From a checkpoint of a small transformer trained on Wikipedia: width 160, 6827 steps.
MLP neurons of a small language model. Each row is named by its layer, matrix (gate and up: input weights) and neuron, and shows model dimensions 0-159. Each number is 500 + 40 x the weight over its row's rms, rounded and kept within 0 to 999. Numbers have three digits each. A neuron's up and down rows have the sign that makes its largest values positive.
After each neuron's rows, "fires after" lists the tokens most often just before its 100 highest values on Wikipedia text that the model never trained on.

L5.gate703:446420463448503445545475585503504481486589545511540473502520486485486504497555516539560539457521484556532501559451442489463469487513514457500524531530457471499536540434533498494481584530506442502482515473503578495496542507515497581537536475554467452458471425510451420481516506569403417430463512559583500504561507571522527468471574511453532518467490508549451422478491452505444480499506432501449523522508425544501513503491467481521529579490472520507451466526501435465450499509488480
L5.up703:457502463497553485532516506506499553416564540504514487489501525533485456564470480491506565562479519516573517504478526473479481487460476480506480490478511522442494508493496426460459550457501510554413504459487547524535505475511501422508472488576577423544435478534428509477569475541437436465528532465493495486593541501524519448408418505449500433459496510432553606494501474498521488470472477493411484488450522482457451545493420489512553584416478513490505467521450534482503518517520501
fires after: "'", ".", "\n", "th"

L2.gate545:491508537483467579473519579494413527579514492475516530415497475471547524474484491540485508519520525479480413544544444520499504551508507470546500463548403458501531469488507471521438444483527574559524572552461548580548538480445451449478567447494532527477431471529561515438407548508465531462501555465558512540518487504518438481452461477513511525555484511523487473519464469565509546465504515559484495393463549476505487515482525485483465485540475497425445480495483507498442502512416518
L2.up545:535496499485524491433516516510447524517561499524530477462521531447533523542443531519485578475468524527483531443512469516507532522563527424464509536477413488468459443481482435504461451510547530463470535524494531452485518543463445462462462466575536516487459490509512478483501507487518438546529489459476464476501506460475537512463534574537498546580463517513509551499528566484517552499505582452565469433492543468380493462421559488471558424475430460474460552445550508518387463553473515
fires after: "1", "2", "3", "7", "8", "4"

L7.gate29:464487475501508529531448535529519469556571471519434515513489525567518566433465429540477515469612560482496494580502525484492496517416577541538477535485433411502490524430447417471468444505484499474349485489498467488435475517469450546471512546481490446526554495488450413497470500502436463493500535481495503484507478473525473483455550458487552429452481546480548471495529496493539531507509496474516486550455510481461584517455466494583513546543515497499452473495483433497480501461503483
L7.up29:427482450487488483540477436494418481501578522441448506436460518473492537470474494495448473523513470527533445460500472509464471511465506395464528450491528556504466490520513512514527522495484467486474470491493540418499490515569435539541494487568508533507448475486526521502478511513539512613525467550468491503432448513444479487529550462622508544489445567482506471518587514391543570495539494518524526528519563528519517564501511525597536401505482464521456487489504579459515527508476502
fires after: "==", "===", " ===", "\n", " =="

L8.gate764:452470527518539477505465471521459560533482473504550515521519458442494504540441503469495532421445553546485501607450431447523445470484511488473549465563549496480451532450430506440507511420511492517510453487541532446509524514521441483553481450541443584424402564479539556523547515520502423525543533487551472489519534576490428516560535451518538461496499464483523473485471487469556485507487490508474474483457495452501538523449509572522501565465477528486529544483526437555518440426539534
L8.up764:484476463488403547485477448523513599457533535513581475528417467529480529472521450552504488530465448514490506477420427522448484511480450507443530557566484555480511472514512500466550481451442513460437487461492475484480516471611538464513503456449530463518472588546504515533473574425461517529474585489450508523518482480470512525487518482491524444517577470516544515468447457488516535522477537547518553450499508416504500502441464454405497505504479518470543530421480477495542456553509555
fires after: " ", "1", " |", "–", "2", " L"

L5.gate113:439511459458534576553473558515557515485461463545478564502501529472499462603530552501502526469514481551517479481514613524484526475503460434543422474486482552474518458456457474503456457484537561517534477465560498480443445440446588490418477551477489460500536520497506464489442461559472513529466470423475489502482518473482476542530495545554458443547525574468536527549494467512483502508508515543469543507454529605518469460500482502466418554490515477471446540444445506499510482533521402
L5.up113:461485483527504537536447522538500493522529487571503518453402506462462479548493462486521540485512508545400468515545499459471535505550508518503553474533505527473517474483463571436530471520445595452585487458524502517507422477508504501471581579499535563547421516437542558459551538502475555568474455507439489528525461563450574511552548465501494536532528486547486488497514477486479531570389558448512504510468511546475482549480498537496559535506432522513488523574474510471524421487526509
fires after: " "

L3.gate557:492465393484547488529512508447535516493469546474531459503480558550478502510492509532511511502504512533476583520500546488411491499425573511410518527492493508434452454502495442513548492496465476469524537517496509526503587554526491502519455456509431511511530573502481475516475435532579502486582536507494518560479496520445418531470506490605463531531556470502516492472453522516425483526502576507526386534489498493421465472526461510442445581436539502504511503482521555499576552515529445
L3.up557:531473432517475546510459498526509472489417473502497543479491494490459520507415476473505473585655476504528539481502438482500416518505522492472481460520493548473531578520475458540500524580524468529482573520491487519443524552495478532430429507486537470550451542525480544471503544509522523539528460526459572507487549513515437467508531469567491470452472508537481501377490437520535488493533436514442511512540474530451526453505479462481402510432487516460530459553552565567499474497472481
fires after: "-", "'", " de", " Un", " \""

L5.gate464:463463513432506498567462494587574509518437584508564555475547461551523536576585540504528508467474557466561471489479497470514540537468512490512501479467518505517529584490489536467457458499583428404538458529493510563474511509500506546514498463462449525527403516478470481472499409517482491440471574482515476445484529459448482483535438503453527487482499467483519466533504521477475506464506445463477471465544503410446493476514434523484500507544442482452521545529505561582524539484508587
L5.up464:525450521556490522522449569507523523529507466519571512492431463475507553437489448513437513570451514524448522493477520425582474549503429456476477469502528484384506551597476560492503523487504513474493432504499430510492560560541443494453494508507464532451456536491459483541504570529574565553529509487508553571486457574512431496522494419466499494508491539512444517451468474481477510458504520487426416468544512443544483524527446501450437523505541463453517517499496494423485513516482525
fires after: " ", "1"

L7.gate144:456515466539480439507499479490423589489455446532538455557462466457478555500490463533561564457527537460533552466496553500529533475487537545471458524518549546429457510588531464486537597463505563496498493573505434503505499488521466537470476499450572559560469487494492531485528522553421570501507489490528496495466503475512501495469485552496474490458470451518524555523478533604459536502500536400446453446432502528386469517521546466498478502502486521471442504542438446560496481517490510
L7.up144:486566448524506477503492508496473573462468564557515472517575466515487507486503507487542554423573608542504448458479477479495525562506482454464449523481561587529526430553513434481566533524529488550414513531427412527492461473475514517503450509500439478555589504524547493531525559533454522493520504530507483449442534541530458531475501470501488503473543389466454512512466540538502557514583551494462440499510480521503527535502520521496498470512479489439498505560505557495545596487511461
fires after: ".", ",", " the", " that"

L5.gate646:486534502562433512463551515573490497513498535487585482550469447465478406501456445526492560525471505518539462506482575438477498521479492501436487525436516525436441426479476504479534508502518552459409460502511440478462494467569470506454483520498451458511547577507447512437481469442511511419528476518479473508592493508485493527550548487473433499523458485467502506394488511525463481507546531502586445473473429577454520553506508509527453515525495480480536457475448496534555428465551449
L5.up646:479476534479486540523519511491489508574475528493389464459457447465478462538503474533541516600548501539468564488407528497499476457547451416526529497449501460497453527486488528497471531480473505552508527539483411531402491537500481521468520504475447420470527472522489470452451418515489476513509437437447469467538479585437511521590556466540442525581567533509487497438543493460581529493492499496492501542490515498529490404522458473435516470492496471510533434505555545473475494523495508
fires after: " de", " dis", "P", "'"

L8.gate382:496518514403560479483590555491501517501466482487474502485568458490518488542493520486430490546526544540503508510463470394543416434514503476422492468491468467528546560532438465508410430481530522535471472492532474465461526478514474565484581474459472534533510498510434457527450545492511517460505489486489465441429491545531469509455486516518575469517468492481556468437578607516549516566497477505478524471571468552460526493525491485517498546521507453538440486498456487515565570468454571
L8.up382:475472511477496536477499592499562561481520454486533469565569537515522509452481565489448483502534480581445458521539587478498439496506522514421463455465480509461520530495515498495436534483485444539521515471547568459439545529472522446495530539516457498509496514429542460488496527496557471465499512554479571483417522445481451485476484443437466498550445516422552494487557511483563497516496499471441435504482577540484579455469511404508511447532559454507534556525533503518554493558525571
fires after: "==", ":", " ", " ==", "2", "==="

L3.gate80:468449443493436502565461525467556496549505550511492423450572538536426543490480522486561525520465532551514529536467529512489535519464493480549452515504526472445463569510449439485504520490531492525495454486472521520488567446563495540532475540410453495609459457501419504444467546462521551491496467507490477455479514442489486500435481554521425504491383581530467465481501459441459414467502456461498484548488511496525479504444464463548550514504538489514458564475523579550512516467476490
L3.up80:462455510479492533503448562414420458555514476507481479418485488474421551487540533538521450467493498493493500528461520525442481408475509570504461451472491540492503557496429519453581487527560583506581483504484519541485476483535520536495554526562519531528502442521555486484467538523485496454449456468452445519495508434469550578519502546518543523461389537514461490440508507504480525520522472484421434492466494558545523536463486498446548529502500550483410491498507546534461504434421493
fires after: " the", " The", "The", " "

L8.gate21:475482517510479428503528542453471598519484570449463606444458488520580504551482492492469515464534475576513505426504471500480473377522488471520534462464433514500554490527471482587475481542442556516543456486525431415497547491462615504495469553492518523523529534558489495500433484500520573491451526521480467461471481495468543462457466501479495481528518564446523550513539542496550540514501533486503574541510461498534508507441494531488543504506507499469520480498461440417487467473585539
L8.up21:459550548583478533541520490474527503510494553491497485403523534549588512506488467444507512574519523456487507426476490472422552492506456468538480495497487449569506495501501505521500550464544467491495537512556544413522491522454504542535547488580573518530564418480553543508504524479482566552499465540473488503546488501530481552433548518513494469528505403516433545558396492493486562500491493476556571503513550504521490510575520508560470528456494442567511420504503508546563484518456456
fires after: "9", " ", " University", "0", "–"

L2.gate29:499505433473458422429503543487515535466436534589519430515455448473508513455507497504485426431559556530435492484410514546490526512479536585473454469511574512545514458522466520553534460522492518519583497427458482403517444510564501456519485511489579506450485502435553494483442557507477533538508548491525484502450486549486495502565520486580501480471544431454464494499577483506468488503462536517474427479470497534487477462423489499571490520455503492495481555485575459480490507449537506
L2.up29:470554489478502496519435472451467557527535516512469524549508456542495501468458524474476481573442443485534510506409570483506490482508444504490539483529486506535452515587456510514481570461543526447416560426407504474512473459528503512537528449517475483522441492480433467469497470500493507452458508469486423532501491490429515542538516455508509496457519597428464509508487506496544453562506465471519483488488538463488503364564477568405515545457446493478512464441546555533492522497563450
fires after: "\n", "-", " O", " N", " J", "s"

L5.gate487:496540409490502546458509455485445539486523534557560497501469485480481533518587498552465521512522569446398410462522485460485530534511454478496451443512546422511516499437478525478474531432546517516518443487525468480440506470443486554473478537464532428502444485502531502388475545550432417480468495509570504542513579452574551460499544523437473549515511515516518490502566515534492514493528492471599534555527493544514534486487523471496488489455496536545509496431528456460513455468473445
L5.up487:505514553485443447494530515517428511498538448523585515482512414413494516473524463473445483410478532509537473481473496543501457494476512493448546454484499481432460483497531504509511434514502539519498527517546455489405553535557525455505493488484411487523523621463527490491562513449450489546463518427457466468511515420513572537531495512538533460452543510546524412513478532545484515570551468494460485475506439448491546451490508496521518527431465538429493472527538446454512396514498515
fires after: "0", "9"

L3.gate506:498483398517542537428460531464495523538480533467469494576470552525494481543524504522469514442482520536451543511499500529517451466479493491555479497557525488456465603496472428514489501541476520532500615519548443427537527535436487483574516531486512470472576511507528513516551492519516506520471524469439602554497476551539455504455491474498499460481589515534487469496443532489543514475551580537508505483535486543552566540443477555579428543455514487530492501421547474494529491503482400
L3.up506:507443483408494576497523504448486499504517489517509473496418513451468470566427529491522516468514465551509548536516475531540482513528523534437461470464489526488521596410481471497500445543501509455576531499476481463489507508482499504448426450445566502538485544494502489545463474467535482445470550491509542529543515510565546448512430510547467588529542469511461527464554557553500498471386508523434494548466387589481526568486552502516544510447494469464526509548505502513547446495544518
fires after: " G", "-", " K", " Z", "G"

L8.gate75:471566536501478469510528524479496499487487518499468551478496562542455467498478515512452515534544520536451466503492472503433455467546486546535511477495528443595592580476504410436520474578520461532461564426471525496499408468536484537496477466496501460443521474526486519413461499550484492527451485520573455563464461452515495483445485491522484476476481457480535554485554459556525492484506444487543486444449531455447507538484443533555562446502398512509501598490573551537500443493452505
L8.up75:493513445519467402469513471510432536493489528534505593421498482485508464442504514550440496485524476459493511507463472530467519495500479469503469496482477421477552539538476533497536507556519595493498456545482533529513543495494451495501523499489491492570520429523522426447482490510561432541513546581475541529512449498513562526482459577496490564532530419533483467487574573507442510468539409488510380529483499534512556551395498437453531472511506464499506488435522517474438478446492520
fires after: "1", " the", " The"

L2.gate102:453452490576496491552427542548519446477508512457545481526466487469622480549508504546514534558535520549541524498375501454430539490450508470575534554546434486473416528484540444575462544550480426523519487503510565559506473511559479517509526483544425445457542433512516503493495467449496432477477494459447567497490528512453449437542439518491473472560506452527554526438512550566465478517478508490491528546472480521516473495475455491549525469507504487434533492515527461475516526529492509
L2.up102:474488504572521406518499566545471441480503510450559463449547494499532426523488462566494461485496499512594575494492507508453469471555467424562475501604398548492423464495486515504499494503514495534536533556527486505484606487509496477532492455575530549476543463502448541516498508508538391469472503472520562515528538565535548452518580478460457535548538452550526446453473530476461462480501517531480514575466488508514500491524508539527535441519479475479472431484457481538510491467551498
fires after: " However", "\n", " re", " Re", "|", " Ex"

L8.gate45:491491431416513498473530467590517531479560535548588497506538496555541540503496499490573527464548537504527506463495549502557445539451485582463476484485476456409556509475486484457472462506532504591524479521575504512532481502453469556480511506500448517564486422505461545518474505536555490487449496488445484552455533461552462492438567504458495491520481508455586510482536497489498444437466502440481462498522502526441522462517578406512438505540524435528522505417490481509437574537461489
L8.up45:481503400531444460440481514483477457507474537511458527517513475549591574497464506452510485553486576550446455499452533457539400475477459491423537440471444474475487513473485466465510483463482508534483514529556514477503470548475461548521571506482426513519513525619568599480463490548507525485490453423481542531437496434551487522491545581426507514510508544486515562455499522489480453451482501458498486460544448498511535481441515478488405529516547477493509513480490484520541521522465570
fires after: "-", "0", "3", "1", "2"

L3.gate77:471497483489491508513500595511485547538475516485513523510441613513513495504459549480556494462499520489478518556481472500493538467479525495488446439473520559511492523523442563566585433509499519464574519456465435466473505486476620514545481490474514520532542496507506490545445435529515519498473569474504517505513519482506514626488486474546533400475527500539593562453433493433456526509459535487510531491492491479500442480545532542459440512550473538470500479456479419522515397492530427
L3.up77:439514508471467451526517566476479556459438525546571461496469458495503524460569553434521463500461510484433523498469538488485521509459525474506509570505464464443531498510491500535535465538499444468576533462499469520523531474472534476479542490468501514451599487468537511517465519524496454522511461422482448522536443346497555583538530577513526502504495459542492540523507468510494491580475545505512486525590461537438496498569426457443534508497522506487492392490428451516535472452498523
fires after: " ", "-", " |", " c"

L8.gate429:456524529499553581518506490506517519492494542530476439487534479503495480467512454532465498518520488409566487482461431563452537498480504521426503442542534453529505411560540537483473497474468451436453479533528486537585526517443538512498462482494530538551458477497540462563432439488476476516536468501440536454502493528508427498491474514464481533506483568500465519451493444550437495512471469454531496451536426491434527540485561499449436466521425406525522495530463601441412548520519536
L8.up429:442470451505472489514535527522525528536571480478495490485624450473456455513476467549528511550496555474440467486514453533545509473482437460458496460564499485500498473533554516397483514480510425544470632452508503511517486491479514515473511468582535606497484498545480485496511450454453403508456512466496581468541498491563475575517427480487621517497443514518505447460438542507504489483468495492497528536446491517450515473511531493468464501494526469454488512534464551518428559530514521
fires after: " ", "1", "2", "3", "5"

L2.gate745:436587509458581543506488510448513495469460473475572454465474534524547530448448511616520500522484495472509500488477530435506450495497573478510550545524477424569475478452490452493498465543439512483546458458491517439434511479464525523507468498460517541473558483416436476525463468457525486446475405552560562476486460564497627514467558551468496527521525480541507473469491463540489515533517503459518465479479545506481509506483482512524501456521452522533462409545527434461457455456505553
L2.up745:509515477560566461541522493521529485472439475562571504549477500500532505506468524573468553534506533372551522487486525515437525454485488464496459500451485462547479495513520560369511459555500559474499443576440456464433508539503497530458539460513522467547535467436526515498511431488559419485467556496488541484514501542495546476497535492452462553465538542584542511493518507524445452556459490488520508553574491508483459527490506555554501480510508496473503426510465456524444548541477596
fires after: "\n", "|", "---|---|---|---|", "|---|", "|---|---|"

L8.gate528:494489487540489525478532508500534534411497548478440467519516445447566506473549513491491550450512521580531450571527450533499464514482558549459524541476486406452526426521488552481484509479537463497579471454437450423522437506525477462506512500421486473468548480531467553513532497474499521524456471524589533483546486497530569506491491551495589468441565535503465513477501597506481443497510455451508419486523540511447580487503552504482493479533475462420472517486489574586488502545467467
L8.up528:578516430457543529469547566515552423468482515436509441497485573524490497507444465488517500554469491450496491519517469503494564543497469503443490486555541608530497481445505520519468497483370389557554548539454511514514501549549483502509480521528502512523472461410578464447551516564496503542490469488574443460504482510456454489493539501500416510513524542401520479568498513536494438504461464557513523534514461495499499432540492513513507472547538527515530485498517447477537504495499411
fires after: " in", ",", " of", " "

L8.gate595:512521513481553456537491526448532485455507448494492577517541521451509516506531475483510445450536583527480493537474490536486501514446438515468506390529507439494552484554566515440451506449559444527516473520529576518506488479474516550517547584456496491518478408512489497436534441531477506500410514510582428549437463453548478477458469540427518505469438563494501511555593551484456522486527437484522510527523433560469521474579507464467429480488483474510519478485535481505557557502462510
L8.up595:495537421404513569507508546531509523545525575472476505508495477474495522498521524509539475472518531494515507481516549425563520576499467531497473529503520536507455570468478459483446400508483529510540458591482502504509530543505434485493490477503486525457546557461495508557522502606509558447546541511516567490501491456484438515484461547521559484516504571468550543477456505542515411505470471537498494489533435496490461536461506519539508524536480572473561552449540486486430660530462510
fires after: "1", "9", "0", "3", "-"

L8.gate129:504561532553459613427484457498525545502425491457439502478563566486589488466531529503514514536500528533507494510525478466501499436404518542478433534542481504543571504503435499482503483448520526592478505476494540487465507527474510570515437537475520523516442499492445417503496513522473497534487518507434540402463549496450474484530456452509559483470518563529438499545461434570504502496462506567512468592496431512521506470507485541540476537520501482411555523511514471556536529557519516
L8.up129:511616493437493459512540574502536508495448495479516473486521513454514460467546464452509508515521497545493541550429482502470525458539517489503485490426497469552500509547454482588568535487540468505544508501580546533468614529534565456542460527516547515466451539502440543480510470450483477469461523511418548493459495465419534571527493500499560485469518565456514447427529499490528483542555476503457486503568492583534474444510450524537579509497533487497521531608482512519436526508484560
fires after: "\n", "==", "===", " ===", " =="

L8.gate659:504495499562466520454443533473539441537450493525529562434453539482458489450528493486408479482500541464516472514562480515471533480500496443532501444519504544547508464500394546531526495520441560428477446563497493471512463393502416469409524441481541494523494569432473429473496437503520507485486469456471511549477552441493490473555430580497481545469459495511492493476508527526544485479449487487458567445465559455540517478475501490511496454505492421458479560448441463549496502534551518
L8.up659:479519545448442541514511529478444516441502477408501570504450489539478528429459471552527465470410577508467473414536465523457479498523478522472557493553466495427489566438433456583465481468472456459495502470502501452494453503478467500485511481513490556524486451469509368481472506481470470472536514449436517435519500536507465492544550487502524489439439488479514601551521531532500515490483533511446422515565526509492469513526548439468491460503422534433472446429471498469482527519532497
fires after: " ", " K", "'"

L5.gate795:507528518465563514514475531442549448489441486533507431526471504464480531486422475504524547507525508482472440526540533497457461550544546475481492494541487445565561426527577451501516426541556455535470503515487513428499533520434500543510561449480464467528483510547507534481564515461477444548505563506548486497537487503483584456555527464550455548458515545557463484450453373492533570537521453495477465471541507546530507594534496513557440499508539548445484546448473459561473491519496460
L5.up795:501553464456475513451531491530521507542467470543505443542467542530518450431450530538518522484459483487511521526533520571541529530476511501524452511508493486512606492523551473445509468502513476529484499494497544480379522583479486521527579460493531473559433544497529484444450489481557504484508538535517446471532480505490502467479562487563511514438513481494415439512453441517605513485549484595517497555506484543474525568530547555502404499464477515448468557527530483577390492530482538
fires after: "\n", " |", ".", "|", ").", " ("

L5.gate482:464507476453533485557549452556388515459484507556477545440448439447486476447483463507437509385495567496542527544442444473490569501455465449418462458593472444491573523537500479500507488490506487533457493511458489490472517462509486471513465501507429473421520511497451511446540506454520524539450592509478489509498535503467513531585521473516529464542470503545526540454469509478442503393501533499552529452487491530472565490489521561529478519467521544495515558459532462505442526513489429
L5.up482:496564475572497518511465381453501535472505511530474535440500428536477463528508491515567478473486501506552483475428490534444545506490513477520494525514491491506532500583464535492522544495456544535485467506530552492479492489408508514572572509437509556458485514564537462444430482534510502550520509511509471547387510534443489518535525551458512508499535537434525558426430505434492476522439578507478472502456582472493467516433478511489632484467493529512505547500487512526460509542426463
fires after: "-", " the", " •", " first", "\n"

L5.gate173:472451487494529478463503532517478597467416569459497524466544524464530544563556433479436468519564516553518466482467522524461522483432548455489537460541500486503445433538502470496531483498458532550477474502552461579483499475523465499467514461537518455483428524460498467515493512494538520482503449485445523419516459491524477410590505513489497509514496504550430520533545512477445458545554532448439512519535470471463527479485409505527483526480509520411548511505473511536443555503453350
L5.up173:493485509514542485470466536566467536521513432428516540512508474512523556507492533439480530489512517471446514516441571509473449510478515442456569523558544518501519489516401510464490502440435606479452505485545485524498458532525434474540436516601519477496476517519457467566524528480472502537511468472544580470493498538489463519582461508464531519444519466510451484491605504471481431469549484472469567529569502431451578479498490433543533468530499481447535496531494485596503446475443469
fires after: "-", "'", " a", "0"

L3.gate707:535493452487498464559525515481468566458429472521476434509478552472441532511458479504571515463487491417581488532438499451473544488451497526469547510451431460508514530451520510515525480533550488553524518504561555516558499576521395525468540488488507468569510464535521511465434507526516450550508510480507595557514504476435441553566540507521529585533524476479572442506540469511485471481489569439514531458500479529472443502425546485518523574462557454492485554448502503475543487522573473
L3.up707:503487545541405527489539516510443541505367470489485479470465529532549551515482559453484482479482533485517526481491540483513502481493462507502504449550499456445438475518482477535420501486457532510465531462409479517508544416509451531508513452445510481537481467495482460457460506431528504608480366565476481502601484464487574537510572469502527561451474447514559476502518440538445503452574509461544540434525501462510471456475477463466504511492504487518464534547452463545506489499474513
fires after: "-", " Time", ")", " In", "\n"

L8.gate706:598430419483469546557512609485495497499477514461534479495527511547535484581522451534468500539558505519553504471448526428541491522538518552476472537492422481523400525461483472510610522482548447432544474468502492495511462422505520503498495487490501500531478546490533485494492559509410510491521579520486466471546563490476601506482470533507488483506554490508416485418483581476564450462482496484531512431492447528465525486491466543515514481494437534529470494522495518520480542419528453
L8.up706:488477571538455532477484540492523488421501460493615510442439518503464515572543465474478461496516552501501503540522525485503500500605529550492502492507546530469469501516470466561519429523497540542430512490484506549484543478499500498536584528487550498522455456541511577500487563517494471528498511574475532489545448494549531501556445471463462469433550460535466466402508512538467449424488559525455516460489496469469556567470463453578499439468505514476462457521494476520403575573507547
fires after: "\n", ".", " It", " and", "-"

L8.gate448:480520536551495455532511421527571541527472569509556420486536452436466406540510505545504517557511526433534538452578463489429559461442503458500479519578477457502486427493487483502534469505602506423576456538478521525523544466499465367520495465514487513575450540455556495512423503456516502515481548529547505569486531549436478430479501458500504472501531514512539520463492497539444469454486508532484486548496457497497484510529504564459521524478462470549504496479460508517439479449512503
L8.up448:433462473505530541444472520518488440505502407484492461516498549484568406504511495451446441475524478558499480567477512557558445488503464529486464558445480500535523579527527534476487536505480513420509490536515521403436520513504494518593561501461485556490465563537469571504492580525486463561514559502494555512508505539490527511564483412529413493493519475480492448439494541499518504463539516538483517486467561491595497453426571427474550531456469503512487549485517477466479541524524479
fires after: "0", "2", "3", "6", "1", "4"

L3.gate239:559469480455449474442540558584510558519530455505441550457496529531443482555399493485426501519439503510499489477421450498512520493487472371501512512531456519455501461472510463492475479540517526549543491495477581496535473397482449511480483598519537484502458541526513390511498480510399510512531632546480440505503504551531453480488470502491512514560539532506496499512509557494486491470462438504474548543550447482496496431487497531521468508533503457488468493530473529492527462456445491
L3.up239:486455479473499485497494501513515516554527454585458503435490500491522532575521422451451475473443508536516474492422523560485518561480482434562516562511439448514445473511470498535492455512534439430523550559482421544510478541507381541509482588563535510465434515496414502464500483492468479505514522492453541453426498475531460504450456562489512457502497456508524448509511510506437520487509488473483550517548490466513519486489438555519457512528469500469537521445575494483441632495514559
fires after: "\n", "-"

L8.gate100:438518523517471511482486553524507401530585466505452479518558477438411467474501456470472550484466482504423516495490517512544488545509463529491477476550396405508424480453545425541520586455483431484482548448483544549530500514474515571544551455462505518528523438448590527550482572544563532488486498514546437524516524445452540542504498497515537474461457492477443441498507583531551456491440508483501505474533523474501542538518514535481490481511499516471520483477469500511531468403540521
L8.up100:458511534572522531509568492558520509479470474503567513449448457524489541534479539472394529488530582476553487489469485458542571520541502517486473493544460497506570485522458481550498463532585389519503491440512390451449456552546499496431452485452564525420509515445512511487485469438490551490478501471537513498470501496481462504480499497520539483422419418487444503491511565579527526490531531455501456467504510480456484552547557495539505445456512503466508461547556564504476516528453463
fires after: ".", "\n", "Prior"

L7.gate276:490544483432499498565418553525487502530480461532505486522487553528477505525515542487495436497539513447530483487537481526547491483548464486500460490473521522489534425520415508487543542381480491505500427502534571429456509474551547465545492427518567425477485520504500484497473534458453550482524441567543502469513517462483558445535515544461555540436523489500463519462515484461416495571543539509424511490540506507440447439493476533420423511530551515512488504541481520564528412484584526
L7.up276:526444508475439417555395484510482487587473477512541470513498508506530467462568527550449481404473547471580519488510538536532419522511494484515497498506455468461476526445517539538540469519488502540484504445468434453463514531567488453501537460547545543567489517454495480409457510453560461494513492485471547497546516541474461420491549440486524523458464431519567515538461501489492480482482576453475478549500523448426484507475491465511513494546550523421502520470391459499453454509512444
fires after: " ", " U", " be"

L5.gate211:553509514468481476427505497562464535410509453497534467502563543456429506502516483485471502488564556488483468550523510511502548497521518399531543498504478534500545534525459568523547529499518525482454509519570569506428554538483461551454565468531510494521519462443502529484555504509482480544507518463487553510338584506507538547444425541524497493489515462569564515537502474460506513486464575516439479554510496496476488476526442508483502521560555454519463454550484439552492465449566541
L5.up211:531492462487452441524460488475503603509544450476523482499514532518461467518512514397425540449529502453512500469453520461596551523535490479492455587486451524499523486549482483539472520456537445481473488490433464512514524558538428448496500531510511513459473462493437573524508522511422478507501551538482475524476528550424498489512506432539501516553554540457470449499453446474494470474485505518559508398565442520467537570566556510538497501514545473442527517498418554542493501527474602
fires after: ".", " Dur", ",", "Dur", "L", "ed"

L7.gate89:564465527500490558533513486409473494411507482542488457528488500461529544498435516462447447503507511532460472522421585472545545504508413486543468531540459452468438550471499486457546533415477520522581539453463538437542506472453405532548476552549488527527498475448485466539482518534535463549521487526427501506424514447552464502506476553467478479483492543473466503500463474528489563471413490474560437548455496445510458479537463505519475514480567525528491474566462472521505517493405539
L7.up89:445452513498450546491518537508537488469520499464520490492492507524461514499475458461525422473454497469491508500575482538452470617427493492526538540503526481527487523505481533469457492504479450555538439508429521449470488495428461515548502552503508562537548527519534495559466480511524481501496559497435465467520484468562525592495413543504572506441597509521492594443514549504539481505491541548519438501501544532470576396481534521586493527485429584467507486489482486538533450430498542
fires after: " ", "–"

L5.gate479:475565512456461486522565479418494556473577470450414513466481528465531570460489477543471577477497595472534485561467412488505485453451497505501495542492475485434506530511494514548489613510483524490488464473477437499483493455469457529532546595484504480522535456450483503503451441440489500493474498412530447467483566537461540475506523550512536468444456498445509512475537557470530485529513524491433524541485434436500534483508499499587586473464477482569499447452490496503479456513428476
L5.up479:465515510436550569523505476489516432373540547445476521492481484412488500498487517557492539483487512450515516524410444408476464491480469491487532483518435463486505546457479492480475535499550505523444483394522523486490436549479495479512531533554509549580472492502513528454505532468475496472451503526416502508432479462471596464498519437468474468469471527467556472477490545473519548494553506439521497524485555508479515537523552477507435504545470425492553501608562458510535520457436440
fires after: "==", "\n", " =="

L5.gate107:471501553466533541539479534452470480465535449455470494473478506534561462449442454502427451409436477532502533511534504555466551494515443478512506454504494527520486502510442572477509477422554530514539541508420473479444416482485493507547437478554519500506525472553509518445478561528531457568498519563536469540479459549548520519438532552510477529464534442506390446517480558451493525566515563520502431529501544478509488537564482522449412442483533494481494479495458489570485408521504493
L5.up107:535510446522504499460443526500434401489482486548531435481427539518495512528509488488382428504513602531551546450467581554460534468500462559520504563524504517525518462497510540524507518492500403519473509539444465472497541494504552542464486518517510515491512493464488504405503552519537529524462481517469510488438499491603478558409518520509492472512537435509553472528464511435552554512528546478512529501624585523479495474570455549519474487473516461477467504467559521549508480499498504
fires after: "\n", "-", " "